Weights of a small GPT-style language model, trained from scratch on English Wikipedia.
Training: a variant of Adam for these matrices, 3875 steps.
MLP neurons of a small language model. Each row is named by its layer, matrix (up: input weights) and neuron, and shows model dimensions 96-351. Each number is 128 + 24 x the weight over its row's rms, rounded and kept within 0 to 255. Numbers have three digits each.
After each neuron's rows, "fires on" lists the tokens most often at its 100 highest values on Wikipedia text that the model never trained on.

L4.up314:124163140104172132095145104087096142082121102142087120119128103117101159091124147128111117118166111107146132110114119126143109109140093140154134199108105108096089170166149133092122105152123109111130131130111146119129120122100109162122127178157116121117124170106139129147123106136115155114129145149133113120114154144121097127107153129102130118114163099132095118069148112147119126134104118076118131110121158101117147154166140147104115115137141155161159122162176148163152168146123118153101140136146128174154119113126154132117113139113149098114135070127151136152114112139188129153107125130112120171109112162169103185154138137158135115150173149110144082158101136151084136135147122142143107135113127095085122123154082127137118176120116134094097152161129134069151164135080085
fires on: " of", "ie", " the", "F", "ing"

L4.up254:133162078126139133128142138116130044136136086132158128107122147146103115103141127103134088085128143110124125125137126119082098153156139116176113135144138149117125143132146113090139142131146102099131123127167122107146141089135130110100101104119127142090104112146129143138135144162103162120175142139191122117175136125180102122104131129102176100105140161107129104126113103095161126097151116122157126141164147105174147125128113143138130151142163100118128182171163157114122124128117097153092153115131149081133137115074115122113143146154111128140111119082133105186123113139108103116076146135112096100097130170136079134139126121149088095095128114179153117152181110071092133118151099132126096117114137146125144150162136113100134096123171152105078124098134123154127091130141126
fires on: "\n", " |", " in", " m", " on", " third"

L4.up626:106137143108184098129120166119125139099152127103145130119090117147124112098152119091131131133130115081120150143126094163102158127157121142125162137118128125143128145124177130106135126139112127117167119121111098066152132096090136140098173156133140115108113137162120137158149106129109147092127209159130118127141148156097125146130172075135143142135099155127110124114156150127142127153070130130113111125127113117152160103166155154148108106125130079128140090132164095106122100165125163112120135150133138158074104117125131146135153123133150115141119140119150119161118135102146123190136149112121110112117119177158112138144136151139110106103129166158167099122134131172142102141089126107147138119115115075118117099151134137149078088131185079096150148150128124145133151170144091
fires on: " of", ":", " the", "r", "ol", "'s"

L7.up1026:147152220128108152127115129113127170140135134188120113145114125098138112075123142138129102095120147126107114120138133136118082133159067163133125128143099141095142140094111114148100168073119095089147143158117129168104104136132125103113131156168148118116094144083137150146128132121152101110167183090140127149100083147115095101123152143146124130139127139148115135103082102099167146140161129111144146107138087104106160088157122104105163110123119117104116117119132111107095075121128142176158110114121193178102102100151173163148098098156142108128116161122129135109142134141109137114108105121099111146087110124152143130137173156182150135146110096149158149124127147135131128158175117136110156136101169182126108137192169149116143083079121141140127115099149125082154183151112117
fires on: "-", " sc", " o", " ob", " ad", "i-"

L4.up1136:124113089150078105125079135122119137106140126133108086125121094133147141131136144141128131101102096099151106118145136059115133100141102135127149115205148169127134148127110105102131128073142129099114138141147120169135109147134117149110114162109149147097153146094113135125111150152102121088142124149118095160148124132143111121092092150130159133100098104132144178167138108130099150123101156118143124102132152118117144094151135157105113131118176084080145106139140105092106136089132129129146133095141153111119116094126129112151110147155155118119085124119139115177136101101107143155155146148120151146100110135129115130133139137166096095145131139121196134122121117118107141152111104123124129181081095118132169100159198117084102126146162130111121135118137108067136082159142160
fires on: " as", "it", " in", "an", " on", "ans"

L6.up218:138157113116095157112127168151143160129139127121146108051084138100146119089141067149128091130157168049135128129182081108112124118139081132093133147103076159144112147093107143139148134113139122104198150158133109134151101136150123110101145143157120112106081127091130146130103116132148146079098142113147154135105152172123145132127115151141092099118106128119108085103105110151125118127130120151129138114175096061125144125142153124101154128143083126106152174152136084146120155091189133118147098079130166152104118103111114132114120101145155088135131123113118137140129142156117112093136135135121122170113122132124100178146162113116140117115148126114149153138117117151127148129103109119127140149158176151108180131161127161130127138134110131161128116120133124171124144163126089
fires on: " g", "-", "y", " cont", " G", " /"

L7.up868:090139116101136101099132123122135139105101133128131110126096133157090137136145138116122089097097119134145148169146143092132129098156134128126097162096172114130146170101092109146121171115102111096126156138159147100111098139125091172143136115119139130147126112172165120156127145154130128113157151108124093109163141108110097094108108135101121125120136138152069144123122129076115127126131218108126131098163158079122117112167098150132115103145125136114115130114192127108109135134139103135116113116171155120102126134085161130140130125151163133107134103144148146154133084115135136134113098130172128119150111119148144154173171125109140106116121163154145157128166115137122112124145134148120114157143104137118087143154127132121144160155150134144144086153177102135129142165099160
fires on: "l", " b", " M", "n"

L4.up668:159145120123120099102105120069109125149109126178145104126128101111119154075103115129140120133153119124115116148132143137065151113123127114182143178124152143110128133105092073130157135143129135113128136125124148156117132114115082148128106106163113130111151140150156145103084136129104193108110155136144127133162142146127100078137115130146108137126190151097131121140139109143098082138134126144107163121103156140089129153119097143140173146161112111112145111135118106146188112131128081141109165115110118151134148089089124161153194102096065112142145136075145130163164136093143140110112132155129178183139113135158102147137145083154109125113144124125142057151165089130147117126127129084098110151131115135120148137161069107125183105094143130111128083118129142139115108142142124
fires on: " and", " to", "ing", " or", ",", " the"

L4.up1143:114115158118113164118175142145142137148129161096113097125132053131143131147126123107122085104117077122095153166120108121150133109076152153110152120124146154123129145099141106110143150137078126125142131125104107114170137113115129109118112136150099132160100070129154148125114158138112169147130151115148113136100125110115155101185144185108150160142152196137127111104135076130124093147118123120128111124088118119153087122130108167130142132136129125106143125148160126095137144160110107107114158143109136152179136111108137112137138143137172144177122132128133102119144129115142111101156130165126173165118085117136117132181154120109087096052130110109108149111138081157120113132111145123093128117134127122115114144148140158153092101131141145169166131134127117153122150093152139
fires on: "er", "or", "ar", "ph", "l", "ge"

L6.up609:176129080120124114112118139114085097133130108191155152127104086113174125093078148120120125144146134086072078160124152145096116109137115172091102158168112111115116128073096108116131106138154149141121155119183120121146140063157113109080142168123149131104139133137118135126121158141100153135149155131140109141129154135131118094123147093150119123079132104129098137152137127103117110124077171098147145105098110125124089138098104121067112132131139154117155095165138081095165124099086079148161128130121122120120108127155138171133127133101129109170126141122105093150143105150109117132081116149124118135126123144130173166164137097146121119146128120121123133079154127142103131154139111188120139169135108128153138170137091086124170131148158129116172130096151134125129168112146102
fires on: " in", " from", "urn", "akes", " is"

L7.up413:130114105079140150123132178125127076122067141161187119114145101161156165111099160110130124158109135136131119114145174108105133142125140150127148110086128112075133138133156125148165190143152138100101150122095137146154150138125155128158131112128144159133096126107111142162111101132124118126170114089136118140130176141154144077119150109132138123148127140100152132113118090106119123115116132107118135119156132145111143125100132129134131089087112105123184099123183121176108128128104145183133116143124120127155107106112103155112115108110171159129091103145140113146132096153080191127117146098092151132117134123126129108141126150118138141099134108135077151109118153149124147169100095139100167138100138119137115128126146187123146067154179157089140135119137114158171091095094131
fires on: " out", "ase", "ating", " Battle", "ate", "s"

L6.up1018:103095136088131085079108173096113115114125100093111136097106145125148129069123122129143155098124139152087160158144086116118134136128148146125143116101105171128083161135131097098123115128124110134130154101132141119139112120096123096153109127172127145106098121098082135137160118148133142077098102166163077118116159141153102079117135163141112116153162156158134121123116090141119106129112101108111129113128097113108134126163104138150113111143072155158151113141137110102109110148125130119087147110141123188137112131099127116137148147107144138150092104150156152153131106116137124091136141168077128137146131130186140185153131158125129073094165157150132115137125142131109148134140153118156147163087196120133060118157116099173102146116101123168154161126152142125157152090095111
fires on: "ar", "h", "g", "he", "il"

L4.up975:144118119135124113098099158130125164145077120106129136114145090115128103133108169104168143109112121144129145108132121127114156136109122175161145136134146144121124132107102122102103128150162135122149121138127136146148131133131126120120153128114157149075108123113099136105155095166081140102108143115152119139105179152110153120125151180166123116099158136117124151114141160079156136117130158097105137126143189114171134153165118128124116101201121124146132130106177126179174156110114098136125138083138117147070147119086113127100185088138076143119139144101120119139118151144126139132073156108085149119120114135134094152095162131118110105126118154159130141104091089159113065147121183158116147127129156129094157141126121121137125109126128167108099133128123110147138173153141158
fires on: ",", "),", "e,", " and"

L7.up150:124131133104132158122136129145109097138118133089108125130147157097133113137103170123086105094146101118166156139169117126125116152140103138139116142123148142105145099113081111131086160118126103122138161170129133172144116160132105135137109152109142111125154120125131117153136091157117125100121110169134108166155173120134123090137126140108124115082139139110174105096126101116123153104117143124119164143090125104156125149109135148083140117149126138119143106153157128055149164127117100152127132101138157135133152124153139146120164113119146141129157146084139120189145118149135141138164111118142142108127134124091126130143160077185098130153105102151138158084124105112161133140182108154148144140088107098162069137120160105077105116114175141106147125139133143164139119130138140
fires on: " p", " J", " X", " S", " me"

L6.up1148:155135132165132126130155121095127132135116116132135110117126120138121159111135109064101124115099116121078142127147134135131110120106143147132102160116133134088101146081117095141114161111135093107116158156082122161153154142130128150111099134119119141170115131112141142140132185167131120138146112092146093119170128132139100099163140178113118091147118143134135152139112102099129140128150152122108143105116131114114146152148141089089084150148099138135132099137125116122079162146139130136117127129131119122110137045109108125109118146125110112141147145155143142134137114104162106162140124113109105125147111106135135159126132123140074134147159108133120195088138080142140134137096068106159081165138141154115122139138164195081092127139148148147131086141186140069121164165132103
fires on: "x", "s", "m", "or", "ff", "l"

L6.up578:100081162140175166135148136100119108133100139090162112113114144126154117101127139143103139128080134122079104166124159152094116127132165103163116139117158151089152150136110083115098132137101137132093132123099104114125132121107089144141120107145117128074154125171115118111151123101106151121148139147146145112116186091136133102113112172113152068088134137118118194109136111117160126120116111078120202150117159117133113102143081182103133092115121131116134137133137113148152162097143151160117141120100124109130129124094142144145113122182121140141156142156110158137101130110155130146099163132113107153072128128134089120135149134161159149111112099149136110124098095119085152126134123147155142152164145136098129150105141092098134155093127131131110136120125132137103116128118131
fires on: " it", "t", "T", "th", ":"

L6.up1154:123121105113129104117089135146111118116078093154175113135141113104143123116123151129104117116107187127117151170091153089133132124114152118087137137146141116116139145073100128113112201109130131084131147158121121179129098082135115152119119174124137113139118114138145150148132153122128137130157142154095100104109092124132089110132167151133115134131143198123110109145138130140127099156089150137114156103122141130110079125166138148126147128126113092146096178106142156140104086117139162132105148151085161141134165115126128087104124119121145120134119129138121144128122162111158164133101137157149153120141110142160155144162135141121151126131114076115113118194136142128133116122124174130146142128129137110133139146138151120135147078111134115121136115138136149149172145110108115
fires on: " well", " it", "l", "cept", " al", "amm"

L6.up261:185127117118107109147141120105105128145133135092122117138111104127137095084133137123147152085103113093112108146129107082154122112114167106118118166101142174157141130125202117156124121106132120064121108175149176134136146131147120123112140157123125154128099140124108114142106178157097165107146142134157099113156155174138088116094126149138121144084133139128132121123159137098133115138118128060100149124158143118166119129114120150116113118125163148164127167103160132115165127094126119114116135122125141155082130125127139124103159133183115104120117112110072115119125126111103105079126103117105140178112101116122097129111137112136134135151114132120108138156092065163148129117123162142108160121146135149121108136108106110081138106120130159138073142136133140107149137114118131
fires on: "T", " ent", "ets", "et", "t", " s"

L7.up1070:164143157113169081124068149130098133161161119146141126131115087132162158117136139170157136143079159148103166132123138166097154123115104138158124120128132157155074118149129070095147103126108142092105135116123089139082097126153126162089144103126120145073128152137117135151153118154102168135152162135145087105125140145104109137146172156151149111114086170124083149138125132150118155129122119138166134096122168149105107135153142093112134152153124125135135146101126085109127070120139132121121120107120127156115150132124105122127130147119157089120093104104110191109138143112083135134112121134136129111119106185108086144122129142121138107177158104139112140146142133147112117111113116146146121137127148148110122169125109144101061120126137116157105151122167142160126131131109112
fires on: " |", " along", " He", " he", " worked", " has"

L4.up1346:142104096126081140092057139150091114114110114151125120128138130154146091090127137096103097119162091123104162143120079132133144140156095140136165137150111157120117137105123119172130083106139113110138115139168134105173114164124120149128126137136106133128126117128129137107130090143122126137100141151153131129125160133136142096125183143107121137121170130106084122094097140100177131107103152096152105096117161157126152116141082109164140094129160147130154152120126141114115137085098121091163156081069137150128180133144166135130112086162088112142119122142143112115097139145145123149151102156113157144130114113124086145126137136141134102164128118098139177158102122179093098133141174124144127134121132139103128150104142128117129130124122168153178130141168103150139184190128132
fires on: "s,", ",", "e,", "ers,", "es,"

L4.up1404:128081137092135103114115117121130122084131118132100109112114114121134097117120119123129099150135151135135128137129194137182133078142120190125145157094156159119108161111134100099101157128085185101128170132135116115141135182157121156139175125113099116127167107157127147156125151116164144126139160115126105115108128134107098157128126113105120117118113156140113131162159119097099134104135178126141132084101185109144133168136142101087150098130148117117101135135139154152110135129158157140136102096171156115140170113135142110148099204093159109131125105144168152094155133093135131149115120122142116123158107156134123164143140128108131130107173137192146123107117124168154147095122124114133131132138103113105114131098137175139138139121115127119125147124157107138127148118112128
fires on: "n", "r", "at", "l", "m", "il"

L7.up454:133144126112125126116109097137130145108115146134126125138095108159153102092137172139120121151169120100119110148160075088124090158129133116131130129082120111136105114089133120144123166073124135157137108139134116140154155144153081091119120154117140097142101149124107149120144145132094118095116141114145107153109131136135179153109117137142159135141118111134087134130116091119149081115082111124150142120152158071135109147164140122101138152100127134130167129134170159094160123094128132142171131157157167124127147117104139116136163164187185147120100168135093085146154116084147123120114116146130130131102098125096100117146137098102128127133125113098117127156159148104129102182149102130124114170109149152138139139067154142101125131110142116130175094145114091121142075088176146
fires on: " un", " '", "'s", "y", "-", "'"

L4.up1303:086118145077113138144149136129095124123125099106145087116121130160129139081135104122124098128118100145153089155140071087127116099108129096148114140127130153119128125127112088154124154117082105100120097168131117160088145133093151107109103149086099123127088138147144127151125106139121137158154120178149154142147135112117110140095153146108125109121120148172155160089106103121135120145128136074161159105136137155133142149152084149142112131160151116157100142110141074142128106097097085130143141095144109150097143075131185184149145095143176092106142103133107135158114138126173081131161125132136114108091117117111126121125146108134119122140105162108118111140133062195131119137145188163149104135146147155138107151155108129083176094123144124114135150132119137110137121160139118
fires on: " l", " int", "T", "t", " ad"

L6.up1208:108137153112133144154133139122101124084143118167127131156093143134140131123128105115106116178137141104149121135124112138107099140139141124126140162106148129150112167124071085123128115097098135098146136124143119128106154146116109144067128118113123069082166137114154148158152115163089171121149121129149125153088121144100095131093111178170085072115135136146072150119131075114096153166123146119154170101110128126127101127120126098121087164165155149112119129125100083127100117115126122088090147124137211149124143127151132151137134151144182122110147124092120135135166134143121146159103103134090110103145119152152138136121132123151162138145119129103116108113130100128127110141125120125153094121118147162138171147133151149141153143123124138145139105126138134119142109106173108
fires on: "\n", " st", " occ"

L4.up1227:124161102106128131092096142129106094174102124093131100144153102124112153125129162143120129106137132121108136145091127130142119120162102144129189151119117128128094131106112126104103148136158152111130143092138135113151132151116151165138142135100121144125092104141150104079121094138113129120118106138133113166111141169146142093150099170127164151126129166135145150115137117107137147117078188121097120107143157128144158150190107102122104122151140128132168090131151099166099104106099139131156154121110114145139159104091110147152124126152120154180120133132115108130134175174149097153127172170111094119129091125114090103140110093119115097102147165155111160149124100133118088091118142144155135130129137136147111122132148113143162104100184157151162143115174095142142137145122141
fires on: " as", ",", " and", " the", "a,"

L6.up150:187095151113173124139164120105115128116120144096119142144109072108133148152149155121124101168141093132086150153163076105135135113090096140121161160139156134156096144075147091086130142098135125120113128139091136168113113194093115151141170158091120101125127069135184128147150124128128154133158152124133100091124111116136147126153134135136108119137126180128109117105135105122181107159105143139155131117106103078126103138126111155118125119151163100105155138082097105140102141113099091122134116133083152169089124121132148153168103129095118107154126123111115130123131119157156134099132151134145104115117114131133110141158141107125139103173145164132136119089118106143140157173134140144147159114100169125149132118109142176116117094125181129161155111103101118130136107133140103
fires on: "or", " T", " Mor", " 2", "ed", " N"

L6.up117:109111169145199119139108163092152155106143142107110104157146112121182149117124082134181099144125149155112112156156085114111136132079161120140129139087172131149104132115156140097127114125114088129130133142130155153139125125105106183158114157175116157107125146124129121088172128161130151151127136131113106110116153142155073112137113121146128133120170144109125137111140092109104090108113147141137131139120154127113131136144120117145088161142102105174138144154167120139149104117133120128127151132099119165099135103084090148162143125120163142118162124116118135136164081148184133128149120117129127136135095136134144143139162146128080113150170093132104107143169127151122108132142146102112135184096114134083133151149065146098112127132151109156178119129116125127151134125125126
fires on: "he", "on", " to", "ing", "che", "ual"

L6.up1343:105156135122134109101141151137128146117130132148117158122136084137159152108151141161131110162107120146106101073174117110131102184082114166136096133118164133108140146112177123157111147120113117112107185142146131120107185123123116135165102141111146126156118132128138134137112153095106165097058132092161145121144154125190132114126130119134112109100154123104123111133094156144099130109109115095140134112118104110142120131158125136130138123153136121127095142150156173146082108124145136138106142106105141114140138111101116132126117142113110100119083141119088136150115128126178158106131113137113146132087095111160123176149159086127115091117202090149116143155123144164112110088171166161157117162142134125108118123133136142110138151129121131140113090123113131138132118104081126
fires on: "h", " |", "ul", "l", "t", "ing"

L4.up557:121093124100146134141138111111120118178133096114157146140122132124138116122082112100124110117094157090123131134126168089143123125108123164121151130135117141097109169069102109123104135163070104076119157158079137144129105102091101124146131125128148108134082116151142137193134157131117126130152147112136120102164135125139101101176132128119158136137112137150137113098114113083136175121119151149079093141096107132125097123168170114144148174177105131137147132114146149112100159108118119138086111134100178117179098137152144140156100166101082124096107146143107138105120140138140134105146094135136130096106128123132115157130147107092115127151132113174148100139136136099133101101108120115075112139151126145118123122083135150141099123114127167146131103147181135122171162131149138
fires on: " well", "l", "z", "id", "lo"

L4.up1535:127166130081112091116104128114093097125129124134132112131134082109155142122147077149155136116132137094125102107138148152151091126070139110139121147127185133109140150131068104130152156109125117134128138090152132133125143146157109134128115110131127141103131128153135141108129134108100162128121147133148136120107193110150190109129109172104138108100127167126140166124122098138139105116086124085152158093096148112157146142105079136132134134148117125153103143140150108196132084098131122129100104086092139137172135089091133115134147107067135155096141139130126114107106120133156118140109135135101160138084095131138110131122138174093127141127144098187090147116156134127114152113189162174155123168122163126144076140155125152063137159118124149105102093116179125148165134125118133
fires on: "ly", "i", "n", "t", "h"

L6.up1335:079138119140114131111169130133117135157081091152118149148131141152136126092128150094150132147146125100138105152131143131114116120138068131129155154092097151115129132110158140118099174106106111122133111160092143115108100118144128132124108119122127136132131143118119138153152163176119128103187105106129126150132114165113114126158146149113108137129132136140151121182112166113160113122085118160109147105110101117192144141130170107163089148167143133087119120110101131071098088115150150139110128160127142129131103072122158130163125138183119056156126131157112091140153110116147126130121109123098107141141104149136036123132143111103134108145102134153157155122152110154166092106137139113098122141122128136165101108118136137077127103107133100131113138183127117113144150164097126
fires on: " V", "ell", " L", "L", "W", "qu"

L6.up657:086132170117106148128159114122143108130119131134135084118098102140129132099122212141107128101159124111115163144124152109116109139110140142123130104142143088156090144105070127144101123148098145102138096158117105151117121178161108106109176090150134106096114104156090127141144110162046122148147133103134093140107105171097162170140136124108138134120119131118091166127117102126158144155086136094171098122141148118112166133130092126073115176145137114124191119158143109152087104091106128130125121127112131135106116110136142159096134132121120134114127119147084127150100118136080107112117129159119103145147120141128136119128143096108152149101122103160137073147163184173139099138134101132103113123130127151122146115116136149059165160121097137190118162121098124137156100136092147
fires on: "'s", "'", " st", "s", "ose", " their"

L6.up1441:134137146102140179125132145130127162143117159136120135159132146095136087113159172120134125172130086127122091122172114144107122075129158151140100123151185159081124134134135084122144136086129079121133155175144156158158125152143111138146124136094145121156143167118137133137117152133082151127148138048142131085133123127156130105156132119158118147153137148096096158107121153103133092162112106114079177126155088121125132140120109101142107119183159120105118168106148166096129108095109136139143122124126141114130145087114122136144111149109118091110121103097115137150119120179165133150118115113130120136121109113156097177157160105132115098120117099136126142089131081124101138124110082138155122182100167099114109131136138137119116155137153140139116076127100105113122154147145129
fires on: "ar", "\n", "or"

L4.up155:117119108129130124105155129095106112151106090091189155075099075142158117104125122135144110157166154111120114150141117140139103115129192161138114125129148099076151190116164097125154132085106115144111160091161099159112166098120126099146099091179076145141106119126100135145137136138093114100113114165139138124155127124123126066140148165119091114185144118075128129106129123067157153101098145135132154131140130116142096124134117106150168157142110155146151129134195124131090173133120127124114135101089148123162153142107126097143160126119093145152107117125104161162099138122151114136153115137125111160159136142152095161139160153162110091110118109127135140124113131116113100093134123105127128147076145125108129124124136127150133110156092159157196127147124158153159159122134141
fires on: "h", "an", "he", "er", "ter"

L7.up1176:096097113119135150090167150123106115175134112127072113111094156162119083103091136095136129079135083093156097156135136132097106164134131129166146160097166157108151157114145115082082187091124114121131147152149178143132108165167134133130145144108110136133099167170134148132138138163120128110161123087180090173130109153147167134093192126112113080103107116114108153145120090161132132123121158151164151104170146123133125124117155088104138126138125149096092117121101109129104080128154086146157170168147137096178109128138160174149163130113120128118108133144128088134142113127132115092139100096125111138125125137137120151135147123127108135118115129149135117115130096103139154162120142132150089121135116153154128156143162110072113128118135145132106112115155145111121160140123139
fires on: " v", "l", " ass", " L", " V", " bl"

L6.up296:123126121132176115106167166111104149173118083127113171085142118155156107084120131074119118121104187147116161102119113124141116141152105159125130123076119123081096144111086144098119125099098135116130139137135169116167110117119079097089180142135161145152096149125171146152121155126131136113101105120141120127154087128125127108104142137142137118114099143159119153146112108112100131116121167112138119064117146123172091127118125123118135134153139159122144132122158156124140139142118102133104147133109151131132147097123168129130110153117122105179127140137128140140161154104141116094108129163101118165145120130110123097158132088138157120121102145117125119103144105137124122080113146157126103173131143113151095117121149158155125113128129119139147137165159117123121135166091140
fires on: ",", "e,", "ay,", "a,", " (born", "son,"

L6.up624:119111112070132160128134134125099141137146097153096135135098072100118136143135145146118064132106142091095156188151136157123068138134117179113140144162121139083130181101125123149094159098101143104134146159103096120176155151131110143165128153151133140153153108166181140120123115114096170138130160045125115136125144142110107142159156145107147126117149102125126105127114132150174166115126157131107162095106109155127112141158124168128141089149122122089111109149114148144113121120172095153109141123106167128123167130120113121135111126105122103133169178137130141102153173102143169141098120136123104093129105156130126152162148080131100132124156150140097114074162121149116123126142138108092081137105133119129149118104136157148117110080145159127147155122133116127168148134130145
fires on: "l", " Al", "il", "ir", "ph", "sh"

L6.up873:075177140118124114159159181171128120127152115113121121162136105124146143126100108131147138175109135101099100153174128183121100113108095104133122139109113117110111116087072072134121213052157140102156108143100112126117127120133104122075092140146102093099146104103117144112146151137117116094162140131148139118090096138133104097081106145147114151138115160096141161135117134101135101101116131104137188115148158135114147130094110089101157098154125138143150138116125103116128123079132097102145123124050158120126098140142108138156103149129138118137129155113107112106112111163150101129110123106111116119155143150147123132159155098132123127094141104112125129110142127131147151103141089154184117103138160104127164152135171102138130129123143142145102086147082067111135110129138146
fires on: " \"", "\n", " there", " [", "ib", " g"

L7.up1063:138135173149128125107130154131112151162124092121076151113130102087120090111152124136127142079171080137062149118176112139145126149139131126142166132116113144100088136128129080138127136050147113132160155128139110134149148143119094131118134148163116112139118155102127140165107120124144133144126124128131111097113111109138127117122148165099117123153096166102130171084097089084100143122135090128144114098124093081134114130163157113170100116142103114100112175156125069158071151134128122135124165126068157102135135135124094171136119104128135115145110109068123148158116138088117128164120105169111123165131100154155129163148151093177125141121152143160123126149120102128117121112115098159172132141076167126155122138161164139141083102118157159129100113188130161116123137108092137
fires on: " con", "an", "or", "he", "er", " Van"

L4.up95:159128136120159103135110146111107143128124131116179148110116127089128115109148103122138117126115140116087111124146114149126130142158151150113129152161111138123119166095162127126104132097139145099147154116114087097158113144110101126122110124167125122132082087144134141172156135111150107105108121159147169154095139136136118117084101130148120141084102163116141130118126107111114160120133144132108150081126133096153117119122144115132173079161112121097132123124161088136104170137147153101101117095147131167080079134114130162152111147138144152140160125101111159154072154091140125105139125094115133110144106149151111187144155152152131126103115110129158184080134120164089124135115138103153138167121169138153109116180167114139131123117142171145141128160170176140134140092158087
fires on: " in", " g", " G", " September", " near"

L7.up228:131151108112104124120104124134132131145123075139173108141091134143151115117116147121143147166091114156108131144164122150118138091152136139160119145124117130098106152090093117122119111064150130096138162115112153137126122153137103092163100114113136112127146137143140120120156149149122132117159098138116098138111105127121082099169159154161136141119103127131146142123129146106094137125077118162163133108106116122127101156128145145119070151156093157115155127159151100089136148144060096105140134124140133145144085097148124189154179158127126101127114145073129132129126145167097106131138107109172182130144143150132106129156133099112109165164138126109095151107139127114103113103141118134160114128109118129155114149124117132073144156097151132159185096103178132121133085132161130
fires on: " J", " S", " Award", " V"

L6.up1342:135129138137132123115091171143135098146115089100139131108109142138125167109099118169130121136123104117125130167126120122167156111096081131135111148148113170113140136064093136117106150155112127118110153116157132134125146127148140108103145158130122121099170160139129146166178164178095118128133164136116097157111135107122111073090075103138132096148106147165117145121099093149127168093116153128155147102131130137103125114178134158141139132125141106090115094094131095081066128081136090133144105117134141127092112120097123118131092119132103138106118084115174122152133119144091112165132107144120091145112141130143138119119152137121144094093118112139191129122176152127073104109142118113129098154134139171180125119131126166097057107136179133138147111101137131164117149134129106
fires on: "\n", "w", " |", "n", "om", " L"

L7.up1028:121138140138130144119135126170139147150128160125102107121115116146134106088116138138133104173110126126117130132091130177153118120102143120116140163119113148096129129095109126139121180067119128108148145165127099139138125127155102117088095142151120070125118113125132160164163154156091117152104127122156128159142134120126163099090133133109131117090125132087131163092140098093112152154133145121112138094160120124104103110118157112095109083145130110124158126103163140112096098139158068126109140116129167086127124107184144137181136115161148139154123145116168123168082137105181111172112123186103145176077124112131130138153134147119130121083137168136122181112123106112127135124110111123143128166105141147119091140148136098149157127130132122122146077120119140176132138137191131
fires on: " \"", " (", "\n", " d"

L4.up104:155134123138149137118122146154116121167150161119126141158118157131126114118145148132104104170178126054131114164109124127110146130116121121118126150121155106118123116077120107167089163085086162135146139106148144124162142153155093124125117165151125120101115103133135119144161145185071146127123162149159094126120101158157143091106156126152117115127114127113149151142123114094151117136149144126126101145116126121102139163116144147139112135183154107109127078048124110122106104116169126125128116101125178113139078102146133139107115118156129195173162109126109147160097124135128092115107131132131140150148136145169108119111148144127097096116118125097138105086113080143102154130081126111148079119117151159122143161156154110121117124147131114142125099124105128142115161109167139
fires on: "\n", " ==="

L4.up1061:137088076171093122125126140079151159102115058130141135145132122152138158100099179118170119071122157095138117125093149095141122123115137144172145142157111185139092148097141123098122104114137183085132134154165111093162118121131115165104141150153117154110122114114114123161180114126087164104149133120190124135158115148175143138159120124120141153092103155148097154104084122101163092107107115087106140155087145156135128122150112133122128135159137122136146110135140108124127141134094100146087121114128129128113125121101093149143155176102134100168091118103109135168128143116134111139101131166111134165133114148138116162121152107139116102142160085144145111144119143141189127131131102137164109132084165119102161127154134075129156117105143117125104125123128167125131114111112101
fires on: " |", "\n"

L7.up1409:104167136114105098136099133095070155140099115167114108135136145136146122087167140114122134104106157137096163148093135153108120120124135175143122126129139156167095134135158139116113136139139160101121112129130089122162104147089113168117117103114124168109084162102159123139093125133105159119117130139123095127083139161136125085139161149111117155075130131124165141111111149128073149147129129096129141083134158155110136125172149100138118140160081145137179123128127072146118104135113149108135103102149120134106119130079068087105125113108110090146137083110127098129129148107140110103104133144081125139102073135137104140178139126128114117137131106111114134084110138174096109163123115190188113173088129154132152140116155137141139132114161149095136114149129182130129120105137127
fires on: " |", ");", " to", " and", ",", " E"

L7.up823:114144142089124134129104183121139114121155136115106148129122113182108112128169121155145125177106129120141148157137088161149120100118098152139170148130135142083148126078138111135108170106138152085143132130121138149162109119097107140115105128096136150120139104128116166172152139081125114119151133077142109128115105158136112145178149139189150127138133119121153120099116113137167149119128117169094113124168110149105126115175134105118131140142069122115067131128148106098119113152126119141131171140150174121110142127132149095125123084106109156145120140085084139134113123106112118111073079127105147155180106087142128122137170129107111131125091122125132102152114074130129123131117150113058140122104172164137130120099151149139102110103125111165138101148157111142157132125146136
fires on: "l", "it", "ro", "on", "-", "il"